{
  "n_layer": 11,
  "d_model": 192,
  "n_head": 3,
  "n_kv_head": 3,
  "head_dim": 64,
  "d_mlp": 960,
  "vocab_size": 8192,
  "activation": "gelu",
  "norm": "layernorm",
  "norm_place": "pre",
  "norm_eps": 1e-06,
  "positions": "rope",
  "rope_base": 10000.0,
  "rope_fraction": 1.0,
  "qk_norm": false,
  "attn_scale": 0.125,
  "bias": "qkv",
  "tie_embeddings": true,
  "parallel_block": true,
  "init": "trunc",
  "init_std_qkv": 0.0361,
  "init_std_o": 0.00769,
  "init_std_up": 0.0361,
  "init_std_down": 0.00343,
  "optimizer": "muon_variant",
  "lr": 0.00555,
  "lr_mult_o": 1.5,
  "lr_mult_up": 1.39,
  "beta1": 0.95,
  "lr_head": 0.00447,
  "grad_clip": 2.0,
  "warmup_steps": 200,
  "schedule": "wsd",
  "decay_fraction": 1.0,
  "decay_shape": "linear",
  "final_lr_fraction": 0.0,
  "batch_tokens": 16384,
  "seq_len": 1024,
  "doc_mask": true,
  "train_tokens": 161800000,
  "steps": 9876,
  "dataset": "wikipedia_en"
}
MLP neurons of a small language model. Each row is named by its layer, matrix (down: output weights) and neuron, and shows model dimensions 32-159. Each number is 50 + 10 x the weight over its row's rms, rounded and kept within 0 to 99.
After each neuron's rows, "fires before" lists the tokens most often just after its 100 highest values on Wikipedia text that the model never trained on.

L6.down412:59 43 54 56 68 35 47 48 49 48 57 31 42 45 63 56 34 73 48 52 77 57 37 56 52 55 58 55 54 46 81 51 54 26 48 60 51 56 55 45 51 61 52 41 59 46 54 36 49 33 65 42 36 56 38 41 46 53 61 44 50 45 49 52 68 67 46 56 71 35 56 50 43 56 63 57 57 36 61 41 47 47 49 33 54 59 46 46 27 41 62 63 47 54 55 46 57 39 46 50 42 53 43 51 51 68 39 64 39 50 51 53 47 63 43 52 55 43 32 43 48 37 45 68 53 62 43 54
fires before: " |", " /", " ", ":", " ("

L6.down56:51 44 56 60 28 48 41 40 42 49 57 66 45 56 48 37 58 44 45 46 70 31 61 56 43 60 60 47 43 44 43 41 24 42 51 55 40 50 57 47 67 67 53 63 33 49 41 66 39 57 51 49 59 56 52 51 46 48 54 27 63 56 37 32 58 47 43 32 45 30 42 37 31 61 46 60 38 60 53 48 34 52 44 58 43 43 45 47 71 54 44 43 49 48 39 54 68 39 43 45 29 53 41 60 50 55 42 50 66 62 56 60 39 36 45 56 41 46 50 62 58 55 50 38 60 61 32 63
fires before: "-", " ", "Gr"

L7.down139:50 35 20 37 44 34 61 50 51 47 43 33 53 61 52 69 37 40 35 43 35 55 54 53 60 32 40 65 67 45 43 49 59 44 41 56 41 43 60 54 67 60 51 55 45 46 49 40 53 57 46 54 57 50 39 70 64 42 45 47 43 52 42 66 57 53 58 64 53 56 29 41 69 54 51 37 54 53 46 70 48 54 37 48 39 54 41 63 50 60 38 55 63 27 46 53 24 56 60 52 61 54 49 64 61 51 44 58 53 46 57 52 45 47 38 52 48 40 55 46 46 57 55 34 56 47 51 43
fires before: "%", " |", " |\n", "0"

L4.down895:61 54 45 54 40 45 52 51 36 48 54 47 46 36 54 63 62 58 48 44 66 55 58 53 42 57 40 52 49 53 51 38 46 36 38 68 46 56 50 49 48 67 63 55 31 57 46 53 46 54 37 72 42 48 49 60 55 40 65 54 40 19 54 30 43 42 51 51 35 74 37 52 46 40 54 62 50 47 51 64 51 51 51 36 56 60 44 48 46 63 50 61 48 51 46 62 55 57 44 36 51 45 47 72 38 73 57 34 44 47 59 54 48 39 58 48 25 43 44 60 56 47 45 35 55 64 27 54
fires before: " "

L7.down672:39 38 37 49 34 66 41 59 34 36 52 48 38 51 52 60 44 55 57 53 65 54 49 79 48 51 53 55 32 62 61 62 48 52 75 25 45 49 45 55 63 50 34 46 55 47 53 43 58 65 49 49 66 58 68 47 44 56 26 46 63 42 41 29 38 51 46 45 43 59 44 44 62 65 54 35 61 58 54 44 35 49 49 32 47 47 36 42 65 42 51 53 64 54 48 45 48 58 40 36 55 53 56 51 42 51 48 46 39 58 57 33 50 49 41 53 31 53 52 45 45 64 59 57 60 52 39 49
fires before: " ", " the", " a", "."

L5.down405:59 42 47 40 50 38 45 58 52 48 39 43 52 42 46 44 54 47 56 51 35 30 38 57 49 53 58 44 51 40 43 41 42 39 54 70 36 53 62 44 44 61 35 35 61 37 41 56 34 52 50 39 49 22 65 70 49 57 58 61 52 70 50 65 52 66 52 53 38 54 58 69 54 49 54 35 46 48 59 66 49 66 55 46 48 52 53 35 61 45 34 46 62 57 41 48 57 51 36 64 53 49 51 61 56 54 49 54 70 37 42 43 54 48 39 39 72 46 41 34 55 37 46 60 77 41 46 50
fires before: " |", " |\n", " %", "|---|---|---|---|---|\n", "|", " "

L5.down593:53 68 72 54 54 43 57 57 50 44 53 56 54 52 28 60 63 44 52 49 68 37 56 52 48 43 46 52 38 49 55 55 55 39 13 41 54 35 32 38 71 45 63 52 59 54 55 33 59 52 43 69 40 41 48 43 53 50 44 39 60 64 46 52 34 51 54 62 47 54 44 47 50 63 40 63 56 42 46 47 50 34 42 43 43 46 43 62 44 59 64 66 55 59 67 55 39 40 70 49 55 40 49 38 46 58 64 55 58 47 49 49 46 25 57 49 44 57 66 62 39 23 44 57 69 58 36 60
fires before: " |", " |\n", ".", " "

L5.down169:57 63 47 50 56 46 61 58 40 50 53 52 56 47 53 42 62 58 45 49 61 56 37 61 49 52 71 42 51 56 38 41 42 47 48 62 34 54 55 49 84 38 43 42 31 61 54 49 54 38 55 61 35 56 66 50 49 59 59 54 53 41 42 67 42 60 59 58 46 37 32 45 47 50 57 46 66 41 47 41 51 30 52 47 55 64 48 39 46 63 62 49 48 73 70 55 48 50 67 28 69 38 45 42 36 52 18 44 48 49 55 54 53 36 68 52 56 51 55 42 39 36 47 47 42 58 38 69
fires before: "0", " |", "6", ",", "8", "2"

L4.down223:59 56 43 43 37 34 53 42 62 40 56 47 46 45 54 37 45 76 49 25 49 55 60 61 53 26 55 42 34 57 58 36 27 56 50 59 45 43 54 66 43 49 54 30 38 50 50 52 57 64 58 45 57 36 62 57 40 61 51 32 27 43 57 47 68 41 42 50 47 65 41 43 45 44 56 71 41 44 56 40 62 62 37 56 32 47 49 52 53 55 46 48 36 43 57 52 59 46 43 45 43 46 41 58 64 68 55 37 61 46 47 66 39 55 60 49 46 33 52 42 51 67 63 39 52 48 29 46
fires before: " ", "19", " with", ",", " to"

L4.down209:50 82 50 26 53 44 68 61 44 51 52 55 55 68 59 34 54 62 58 46 53 49 40 52 50 51 58 56 56 56 51 56 61 46 55 59 68 71 51 41 57 67 62 54 40 58 46 53 37 51 69 22 52 38 46 42 37 66 60 51 48 55 35 52 40 57 35 58 66 48 47 48 31 58 42 62 60 50 34 53 59 50 51 60 50 66 51 40 43 53 58 59 50 58 44 45 28 51 35 43 40 49 46 45 61 58 53 60 57 69 43 56 48 30 59 51 43 53 50 55 47 50 48 55 34 52 51 49
fires before: "|", "20", "–", "—"

L6.down769:56 41 50 45 38 53 55 61 51 62 42 61 56 43 50 45 46 52 46 57 59 51 43 44 50 57 35 57 44 50 48 57 55 60 57 36 41 52 48 38 56 54 44 37 56 47 47 57 46 45 51 46 53 40 52 45 37 63 59 61 44 59 38 36 47 36 28 63 50 30 54 42 63 64 45 72 36 63 54 52 50 53 36 59 60 52 48 44 62 32 59 33 57 45 53 68 23 36 35 41 32 66 50 59 40 50 52 39 47 58 49 42 52 65 54 42 48 48 31 54 54 50 32 54 39 51 65 60
fires before: ":", "–", " |", ")", ")\n"

L4.down892:41 62 57 55 65 52 40 62 44 61 47 56 42 60 37 66 56 32 54 71 56 57 56 43 48 39 59 44 42 50 37 44 50 56 51 29 67 44 55 44 49 53 59 35 48 37 45 31 49 53 50 41 38 48 68 42 45 59 55 60 44 32 42 46 39 65 43 44 41 59 71 48 50 40 36 35 57 31 46 57 41 61 48 53 56 56 64 49 67 47 51 63 63 53 42 54 50 52 45 54 44 26 65 37 30 58 49 48 39 48 56 56 75 52 47 55 43 50 51 39 50 62 59 28 62 45 31 49
fires before: " —", " |", " "

L6.down313:51 47 45 70 44 56 57 66 57 38 30 66 42 53 61 31 32 49 50 52 40 41 58 37 46 50 54 43 50 58 45 55 45 60 57 60 61 50 47 50 52 44 43 47 67 53 53 66 64 49 40 61 69 41 59 46 52 57 45 46 26 51 43 42 45 56 48 66 70 53 44 53 41 36 49 40 45 59 33 54 66 58 54 29 45 52 34 46 41 43 53 46 50 64 39 62 56 53 41 45 42 55 53 59 42 40 59 39 45 45 44 59 65 41 55 55 40 49 61 38 27 46 53 48 60 49 53 61
fires before: ",", " the"

L7.down936:51 43 56 55 62 55 43 67 41 53 65 51 45 80 46 41 44 43 42 51 51 53 70 37 22 48 37 58 51 81 37 49 46 41 45 62 56 54 56 64 60 64 51 38 32 44 50 73 54 68 37 53 38 63 56 48 61 51 54 46 68 45 42 37 51 63 67 43 56 47 43 41 58 43 54 46 45 36 32 55 39 57 60 58 42 61 50 30 45 44 48 40 51 36 51 57 63 41 47 49 51 32 51 50 56 45 55 43 53 53 60 55 44 61 28 48 36 44 62 51 45 46 69 36 42 45 51 46
fires before: "-"

L4.down64:58 60 47 47 53 69 62 48 37 59 56 39 49 54 52 51 27 46 35 61 63 38 50 37 42 34 45 48 55 43 39 34 38 61 44 47 65 75 50 50 56 61 44 42 57 45 52 64 45 62 35 29 46 54 65 46 43 62 44 66 37 39 41 36 47 52 48 50 39 62 57 50 36 49 36 39 48 37 49 57 41 50 70 56 61 67 54 49 56 35 48 36 57 51 42 40 45 50 47 52 36 38 63 53 57 41 58 48 38 54 42 45 57 57 69 64 62 42 63 37 48 54 62 36 52 40 48 53
fires before: " ", " |", " (", " by", " W"

L4.down835:68 44 51 56 47 59 40 54 63 47 51 59 45 41 51 50 59 40 42 53 52 63 46 45 41 48 44 41 40 49 52 33 36 52 56 40 46 47 56 54 68 56 60 49 54 58 58 49 42 46 44 36 43 44 50 47 51 35 57 60 54 63 57 39 46 39 46 55 42 49 61 45 43 50 45 43 41 43 37 43 65 39 39 68 53 49 63 56 39 55 62 55 43 64 57 47 39 33 50 39 46 45 44 65 64 62 54 31 28 40 63 54 74 49 61 50 56 56 52 49 61 42 42 60 46 43 56 67
fires before: " |", " ", " |\n", "al", "|"

L7.down623:50 60 42 44 46 38 34 57 39 72 44 55 48 40 42 37 68 59 47 46 30 61 60 61 54 54 40 65 47 67 61 62 51 50 31 26 42 53 37 63 38 68 65 36 58 43 58 50 35 72 40 63 60 43 48 39 42 73 45 63 73 32 55 64 48 40 51 31 50 53 53 55 51 51 54 50 53 49 64 46 61 50 61 62 43 54 58 57 51 63 39 43 56 62 51 43 36 37 55 37 38 45 31 61 44 38 32 61 60 32 39 43 43 58 39 51 44 44 42 66 52 57 80 48 45 49 54 42
fires before: " ", " August", " June", " May", " March"

L4.down665:48 53 50 56 38 52 46 49 46 52 50 40 41 55 64 28 44 51 27 46 46 57 67 65 35 51 65 38 51 45 59 26 56 43 55 52 51 50 39 35 49 51 59 48 38 32 33 46 63 43 41 47 46 56 50 38 44 62 58 52 54 44 49 54 67 79 47 40 35 51 67 42 36 50 49 62 60 40 52 46 65 45 60 71 55 61 41 40 49 51 48 56 63 47 56 46 44 49 51 45 56 64 51 53 38 65 68 53 45 41 50 35 56 32 69 41 42 38 46 64 36 56 52 44 35 50 59 65
fires before: ",", ".", ":", "\n", " and", " the"

L4.down238:52 40 49 34 56 53 49 43 50 65 38 54 54 48 51 37 66 62 48 30 44 54 55 58 65 36 54 50 46 43 58 62 43 41 58 61 52 45 58 61 40 51 65 50 33 47 42 61 56 58 62 37 61 61 54 55 40 49 69 43 59 35 34 60 42 41 55 48 47 43 41 33 47 47 46 61 52 51 43 31 55 43 26 63 57 56 41 59 36 48 47 57 54 48 55 55 50 37 53 56 55 54 37 47 25 67 35 48 67 44 64 47 42 29 52 51 53 55 53 48 48 42 46 49 70 43 54 53
fires before: " in", " by", " to", " for", " as"

L5.down767:62 53 43 53 46 57 40 53 49 52 37 55 45 43 51 40 49 65 55 63 56 43 54 45 61 28 31 40 50 43 49 47 59 57 28 39 54 49 29 47 46 36 56 40 34 67 39 49 45 55 47 56 48 48 46 61 51 47 37 39 55 67 44 40 61 52 44 62 65 47 46 52 48 60 44 41 52 74 64 55 42 47 49 62 52 43 30 45 44 49 41 41 53 56 50 43 50 52 54 61 42 61 51 48 46 66 55 50 68 72 52 39 51 40 48 63 30 50 48 54 48 47 48 48 63 24 47 52
fires before: " ", ")", ":", "19", ")\n\n", "18"

L7.down463:51 47 56 44 55 56 52 44 44 64 46 39 62 51 50 41 55 57 37 39 30 44 56 46 56 59 63 60 64 71 35 44 49 63 49 55 44 49 55 63 25 51 53 36 24 64 38 67 62 41 44 44 34 61 65 58 48 55 41 41 54 36 52 54 45 43 53 46 39 58 54 60 56 50 57 47 47 38 40 46 57 40 48 42 37 61 53 55 45 55 44 57 52 50 46 48 60 39 55 32 51 44 45 36 52 54 36 67 69 51 74 56 59 54 45 45 72 36 38 59 45 52 67 27 61 43 56 53
fires before: ".", ",", " and", " in", " by", " with"

L5.down110:55 39 40 58 52 47 58 50 57 44 55 43 48 49 68 59 50 56 38 44 55 60 59 40 55 42 44 48 50 66 54 57 63 46 26 54 58 39 59 29 44 69 51 67 60 53 36 38 66 51 48 58 46 44 51 44 71 33 44 37 43 49 47 58 43 50 54 54 42 51 51 56 50 61 37 44 36 56 45 41 68 70 68 51 58 72 53 37 49 40 35 49 60 50 64 50 51 42 57 58 60 60 47 29 46 41 48 43 52 46 47 58 61 33 61 46 44 47 32 44 35 38 35 41 42 49 43 54
fires before: " |", " |\n", "\n", ".", "2"

L6.down380:37 46 57 37 44 52 57 64 47 44 48 53 61 48 63 54 49 63 48 48 67 40 52 45 43 48 46 41 44 49 53 73 53 64 42 39 51 36 44 56 69 56 47 59 60 73 47 56 57 48 57 31 44 25 59 48 52 49 40 61 47 48 35 45 44 54 36 66 32 42 52 41 40 33 52 46 63 51 56 48 53 46 58 41 54 52 61 43 43 57 61 39 63 40 56 56 58 68 33 48 61 40 60 54 47 42 50 40 56 51 49 20 40 54 42 55 37 44 54 54 35 53 33 45 53 63 28 69
fires before: ",", ".", " |", " to", ".\n\n", " |\n"

L6.down800:56 62 71 47 35 53 58 67 52 41 52 44 40 43 53 56 51 48 30 66 65 43 41 46 62 47 47 58 42 55 72 39 66 45 51 67 50 43 57 42 41 42 54 49 46 60 39 44 50 28 37 35 63 31 51 59 29 61 48 63 42 59 40 48 54 40 57 45 34 78 65 55 43 51 46 54 68 44 61 40 54 54 46 52 44 36 41 68 52 43 64 51 64 49 42 34 65 34 51 44 42 50 30 56 58 63 61 54 48 50 53 59 48 48 37 63 46 48 28 50 43 46 55 52 59 57 48 36
fires before: " ", ","

L5.down216:58 52 51 59 52 57 31 56 60 32 47 48 58 68 38 44 43 39 35 58 63 43 37 23 56 46 45 57 58 42 58 58 40 59 45 47 39 62 50 53 40 60 44 51 59 51 53 55 42 53 46 42 47 59 56 59 40 60 60 48 73 64 52 58 38 69 66 40 50 59 61 49 45 65 51 55 47 49 71 55 27 51 51 54 49 43 51 36 67 45 48 37 34 31 36 42 42 43 42 47 43 45 39 57 60 53 52 43 64 56 39 42 38 60 58 38 59 54 74 53 60 37 50 52 73 55 59 46
fires before: ".", ",", ".\n\n", " and", ")\n\n", " to"

L5.down637:59 45 59 44 50 55 60 49 50 51 54 52 49 52 44 33 52 45 46 42 44 53 50 33 41 47 43 52 56 74 67 59 61 56 33 47 66 40 44 35 55 46 52 43 46 45 56 59 50 53 35 37 57 42 49 47 37 45 35 48 46 38 54 57 45 46 42 42 32 48 59 58 60 47 60 48 57 48 45 49 55 52 66 55 47 43 38 39 60 47 55 35 46 50 56 39 38 65 37 60 50 49 61 44 75 39 61 56 51 47 52 53 50 39 54 50 35 45 58 46 32 40 48 54 52 47 43 35
fires before: ",", " the", " he", " of"

L5.down477:38 52 47 60 51 40 47 52 50 47 57 51 70 52 61 60 55 41 47 63 53 24 73 67 66 47 49 51 44 65 48 63 41 61 34 61 54 47 63 26 53 56 43 55 47 52 57 47 44 50 43 45 50 38 41 60 22 56 59 53 38 48 43 40 37 59 41 61 39 60 63 42 62 40 69 44 74 56 48 52 54 52 46 51 56 63 54 48 56 39 54 62 61 41 60 66 50 45 38 60 55 40 44 47 56 55 48 49 45 61 53 35 43 61 45 65 54 46 54 48 66 46 52 47 41 41 50 40
fires before: " |", ":", "–", " century", " ("

L4.down799:62 49 50 43 58 50 39 44 43 51 63 57 44 52 39 50 48 63 56 50 62 54 42 64 61 31 45 55 36 33 59 62 50 43 41 33 36 45 61 53 61 59 36 52 55 37 53 49 56 38 42 38 63 66 34 53 50 55 54 57 36 32 53 46 53 61 45 52 58 55 58 70 45 53 53 33 51 63 39 45 53 44 55 42 45 49 33 63 54 50 58 54 55 76 56 47 59 34 57 38 63 23 49 64 42 48 65 52 49 40 56 40 58 35 46 56 50 48 56 43 54 37 51 49 40 39 35 38
fires before: " ", " |", "0", "2", "AF", "12"

L5.down345:50 45 63 51 57 41 53 64 55 69 46 59 54 45 56 40 38 41 48 63 59 33 54 52 60 50 42 39 74 73 75 30 28 56 45 58 50 58 61 46 45 53 56 38 48 49 71 58 50 30 46 37 50 52 53 60 43 51 45 56 49 58 33 45 61 28 51 27 22 62 49 51 48 52 42 45 30 45 46 43 48 60 55 50 31 23 64 48 48 60 55 53 43 40 52 52 52 39 67 57 46 51 38 57 55 36 63 47 57 59 55 70 45 42 59 60 46 54 60 46 57 28 48 48 44 53 29 42
fires before: " ", ","

L5.down721:36 43 45 32 45 45 54 69 66 54 42 56 54 47 63 54 47 60 50 31 53 56 43 53 44 72 49 35 34 63 57 49 40 55 55 38 45 73 32 40 54 37 41 45 46 68 55 62 38 62 35 49 54 43 51 52 50 51 39 48 63 58 54 59 49 47 44 67 43 57 54 39 52 59 44 35 37 51 47 36 55 40 48 46 45 39 43 45 44 49 67 58 59 55 49 52 51 46 50 47 41 59 44 61 67 47 42 54 63 44 59 49 49 53 48 60 37 30 57 44 55 59 58 45 62 69 28 45
fires before: " ", ",", " December"

L6.down258:54 35 51 48 32 54 63 47 28 55 40 55 53 62 57 49 38 46 57 52 63 57 55 60 51 38 68 56 39 60 43 37 57 56 53 37 58 63 44 45 63 68 52 54 56 49 44 32 69 53 56 46 55 64 62 38 44 41 38 34 34 28 48 39 63 62 48 73 49 47 59 54 68 28 51 56 52 42 63 46 30 39 45 56 64 43 50 60 51 66 50 47 48 58 37 47 40 51 66 53 55 36 59 44 61 45 51 55 35 56 60 48 52 57 54 49 50 47 48 43 36 49 41 43 39 45 42 63
fires before: " "

L5.down5:67 55 46 46 53 57 71 52 46 57 34 74 58 45 38 47 44 27 46 70 40 46 58 59 67 57 40 48 47 54 50 45 49 46 48 61 56 57 52 29 41 51 50 35 59 52 54 59 20 49 42 67 59 59 37 51 49 38 47 57 49 42 53 51 50 47 65 30 58 61 44 62 39 15 58 29 63 57 57 48 54 42 47 56 52 46 59 48 53 59 53 37 38 45 58 43 57 35 43 46 39 38 60 39 68 36 54 48 39 43 46 52 49 40 60 57 56 57 40 54 47 60 31 54 53 67 52 53
fires before: " |", ")", " is", " (", " Board", " –"

L7.down949:47 50 58 49 56 53 52 90 50 68 56 51 54 46 43 40 54 48 56 62 69 44 46 40 58 63 49 57 50 54 46 37 55 34 49 48 50 47 39 72 57 53 45 48 61 58 51 49 48 61 56 62 39 50 40 65 51 66 48 45 51 55 48 46 47 54 66 49 46 51 54 43 44 33 36 43 44 57 34 57 34 50 46 52 50 47 79 63 44 52 56 51 60 46 57 47 60 50 51 61 54 37 52 62 69 30 58 49 52 45 47 38 44 38 40 56 54 60 62 57 41 30 36 58 45 46 30 46
fires before: " ", " |", ":", "ant", " |\n"

L5.down952:57 37 67 49 47 54 49 29 48 31 59 51 56 37 34 49 51 57 65 69 50 45 34 47 37 41 39 64 38 44 55 36 65 34 58 42 41 39 54 37 52 57 65 45 55 59 35 46 38 37 64 44 63 56 49 58 51 61 69 54 57 42 51 41 64 69 60 36 51 58 55 42 48 42 40 48 68 36 62 20 39 59 57 44 44 65 66 66 38 57 50 35 61 50 48 38 44 67 44 55 40 45 35 59 47 56 53 46 59 57 39 57 55 49 42 47 50 53 56 50 38 56 41 50 50 68 55 48
fires before: " ", " |", ".", " No"

L6.down104:55 45 54 56 44 43 49 51 60 45 60 55 44 63 45 58 66 53 49 45 32 59 49 34 67 60 44 15 41 55 59 40 49 48 60 58 41 48 39 42 61 62 48 49 56 32 60 53 47 50 47 50 38 74 59 49 48 69 53 53 47 39 42 59 38 30 58 47 60 54 35 43 64 60 52 63 60 29 51 63 31 48 55 49 44 58 44 26 63 48 54 55 29 28 65 55 54 40 52 48 43 55 46 56 60 42 55 53 55 51 37 49 38 44 57 50 44 40 35 36 48 25 55 69 51 47 34 48
fires before: ",", " the", " he", " they", " ", " to"

L7.down760:55 45 44 30 51 52 60 57 44 63 58 44 48 58 55 62 55 36 41 80 40 60 46 53 37 39 66 57 47 40 46 48 46 45 57 38 48 54 60 33 52 47 37 45 67 48 48 70 51 59 62 41 42 52 53 64 57 35 43 63 44 43 51 63 44 49 43 49 59 38 50 32 62 48 36 39 30 37 46 48 46 47 42 68 69 50 33 49 55 57 51 51 58 67 68 49 43 41 59 57 50 59 48 35 73 56 46 45 39 37 69 37 84 54 61 73 52 33 44 55 42 51 56 38 44 49 60 34
fires before: " |", "1", " be"

L4.down762:49 55 45 52 45 50 47 53 46 49 57 59 44 45 54 40 80 42 43 47 55 69 49 30 55 57 52 65 52 55 67 50 56 61 36 52 52 45 49 57 63 55 49 64 38 55 32 51 26 51 65 55 43 55 46 53 43 58 53 57 51 51 63 57 62 54 53 45 36 51 32 55 38 69 51 61 63 62 47 58 41 63 40 48 49 45 36 44 57 42 56 38 51 61 52 57 52 61 44 38 59 45 39 63 64 49 32 58 35 67 56 64 39 45 53 37 52 45 47 39 46 64 75 24 61 51 35 58
fires before: " ", " Votes", " Chevrolet"

L5.down212:50 45 66 53 56 51 51 44 47 61 62 55 44 67 63 46 36 53 53 52 49 64 49 49 70 41 48 51 30 67 43 49 63 29 62 47 51 40 42 43 58 72 50 59 52 34 42 55 39 49 34 44 55 71 46 40 37 38 46 39 36 42 34 50 49 51 45 53 63 28 36 76 54 50 52 61 47 48 64 58 52 66 49 78 46 44 40 56 64 40 46 51 67 37 41 60 45 45 57 59 36 67 29 53 39 51 46 44 46 57 48 52 37 62 46 51 47 41 52 39 51 35 64 41 35 53 39 39
fires before: "-"

L4.down208:51 54 36 36 38 52 54 58 39 49 44 49 44 51 50 59 54 52 43 73 62 54 28 38 57 43 53 50 36 35 60 52 48 60 43 29 59 61 65 54 49 41 58 50 43 43 63 66 45 55 49 39 53 56 50 56 53 45 51 48 44 32 49 45 61 51 75 53 33 48 40 54 50 49 50 45 61 56 60 49 53 51 57 64 45 42 46 36 50 34 62 37 54 73 65 39 33 66 47 36 42 36 43 61 44 35 60 55 56 42 70 47 35 44 52 54 35 42 39 54 56 47 50 38 52 66 31 48
fires before: " ", "20", "19", " as"

L7.down510:48 50 53 37 54 44 50 43 66 47 52 85 64 51 53 56 45 56 39 55 50 53 40 52 52 49 39 47 46 54 52 51 53 41 61 43 48 59 57 47 50 59 45 32 64 57 55 37 36 50 56 49 53 22 62 47 66 38 67 57 53 43 52 36 43 51 43 44 72 49 56 39 49 53 53 46 28 44 44 54 56 67 45 53 18 55 63 44 44 43 47 43 43 45 36 46 40 54 47 54 42 59 41 50 49 47 52 44 50 55 38 59 39 40 61 58 53 33 49 49 48 43 51 57 40 50 46 72
fires before: "|", " be"

L7.down687:50 61 65 61 59 54 42 34 44 25 61 52 57 36 36 60 57 56 46 57 45 48 41 58 54 24 53 44 52 44 61 43 53 50 41 53 42 40 45 38 44 51 37 42 42 32 52 64 61 56 61 38 66 61 50 50 58 47 74 48 26 39 63 65 34 62 43 59 46 45 57 49 46 45 71 50 52 42 56 47 62 51 58 46 41 46 73 40 60 41 53 43 46 63 47 42 53 49 50 60 41 54 48 65 30 62 46 60 66 52 35 37 52 48 50 41 35 46 58 69 47 56 48 72 33 52 44 64
fires before: "0", "1", "2", "ur"

L7.down256:52 48 49 59 55 58 53 54 71 59 61 46 43 44 29 50 69 54 48 34 41 44 44 46 65 65 50 61 38 58 40 51 53 50 45 57 36 46 34 54 54 39 41 59 35 38 56 61 54 28 36 48 54 33 59 51 61 47 45 64 52 58 44 40 45 51 43 47 38 55 40 50 48 67 68 47 42 58 55 47 51 39 60 56 31 54 31 55 58 42 58 54 54 67 37 66 61 31 52 75 53 48 39 41 41 41 62 49 46 57 34 45 52 64 80 39 64 47 39 50 52 59 36 47 46 40 54 35
fires before: " |", "-", "',", "–"

L5.down492:64 58 52 50 50 62 60 47 73 33 56 54 52 67 40 46 39 53 29 54 73 65 53 50 53 41 39 52 55 52 41 53 56 51 51 28 55 49 51 54 53 65 44 64 54 67 42 59 51 43 40 43 39 56 57 46 31 26 64 38 58 46 39 22 46 56 44 34 68 40 51 52 42 44 48 45 38 53 57 55 49 54 54 61 46 62 53 56 58 31 48 53 42 53 47 53 43 57 56 45 46 41 55 47 53 44 53 25 66 55 65 45 44 42 51 62 43 38 43 44 50 48 53 35 38 57 50 58
fires before: "-", " ", "|"

L7.down954:57 31 46 53 64 52 58 68 40 72 47 55 59 42 57 50 38 46 45 37 27 62 44 51 49 49 42 69 33 42 33 50 43 51 48 41 61 45 42 38 41 55 45 49 66 55 58 64 20 63 46 34 45 42 49 31 36 44 39 52 47 72 40 54 70 38 54 45 57 65 51 30 64 60 35 48 54 55 54 62 56 66 48 57 51 39 48 47 49 53 51 51 32 42 39 50 55 48 51 75 53 52 54 53 53 53 49 47 67 40 49 46 48 53 44 36 66 54 50 59 49 51 62 54 61 42 41 52
fires before: " ", " Yes", " |", " No", " DF"

L4.down160:48 53 66 49 52 59 51 55 62 27 52 58 64 56 38 45 62 61 45 56 59 51 60 57 54 47 45 42 33 53 50 68 30 58 41 65 44 36 52 52 50 45 56 31 57 56 57 77 40 54 32 47 47 56 31 57 45 33 37 39 22 39 61 51 47 41 50 44 66 32 72 46 43 42 53 50 47 41 49 52 58 49 57 59 36 61 62 53 50 71 59 45 35 55 46 47 72 42 60 49 44 36 46 56 72 52 51 48 48 45 36 56 52 46 46 35 52 48 47 50 57 47 39 39 47 61 44 62
fires before: " |", " ", "q"

L7.down820:47 62 65 66 32 64 60 47 52 69 46 40 46 52 62 45 38 50 36 42 52 66 43 33 50 40 62 47 57 53 36 52 65 53 60 61 33 56 62 48 39 53 58 36 52 55 37 54 33 33 48 56 52 62 52 70 45 44 51 52 53 48 54 51 44 54 37 47 52 49 56 47 58 39 37 40 52 31 46 50 40 47 52 34 60 53 52 48 22 62 53 53 49 39 29 38 44 50 61 31 45 59 58 35 48 46 54 51 65 59 40 32 57 50 66 58 46 55 58 50 59 45 62 42 61 27 32 55
fires before: ",", ".", " of", " and", ".\n\n", "==\n"

L5.down546:56 43 59 48 62 44 55 54 49 45 50 34 40 47 61 63 65 53 44 60 44 47 32 28 53 40 32 52 58 51 42 40 54 53 41 33 47 38 54 62 42 61 43 65 48 41 59 66 41 41 40 62 54 50 54 43 60 68 48 55 28 36 43 49 44 57 42 55 42 34 39 60 55 72 44 57 55 72 47 56 50 57 17 69 56 37 39 46 45 45 46 38 34 44 47 60 62 40 49 54 40 32 50 53 45 70 49 51 32 56 53 47 51 54 56 58 56 42 30 51 52 46 61 56 44 61 50 63
fires before: " |", "–", "-", ")\n", ")", "\n"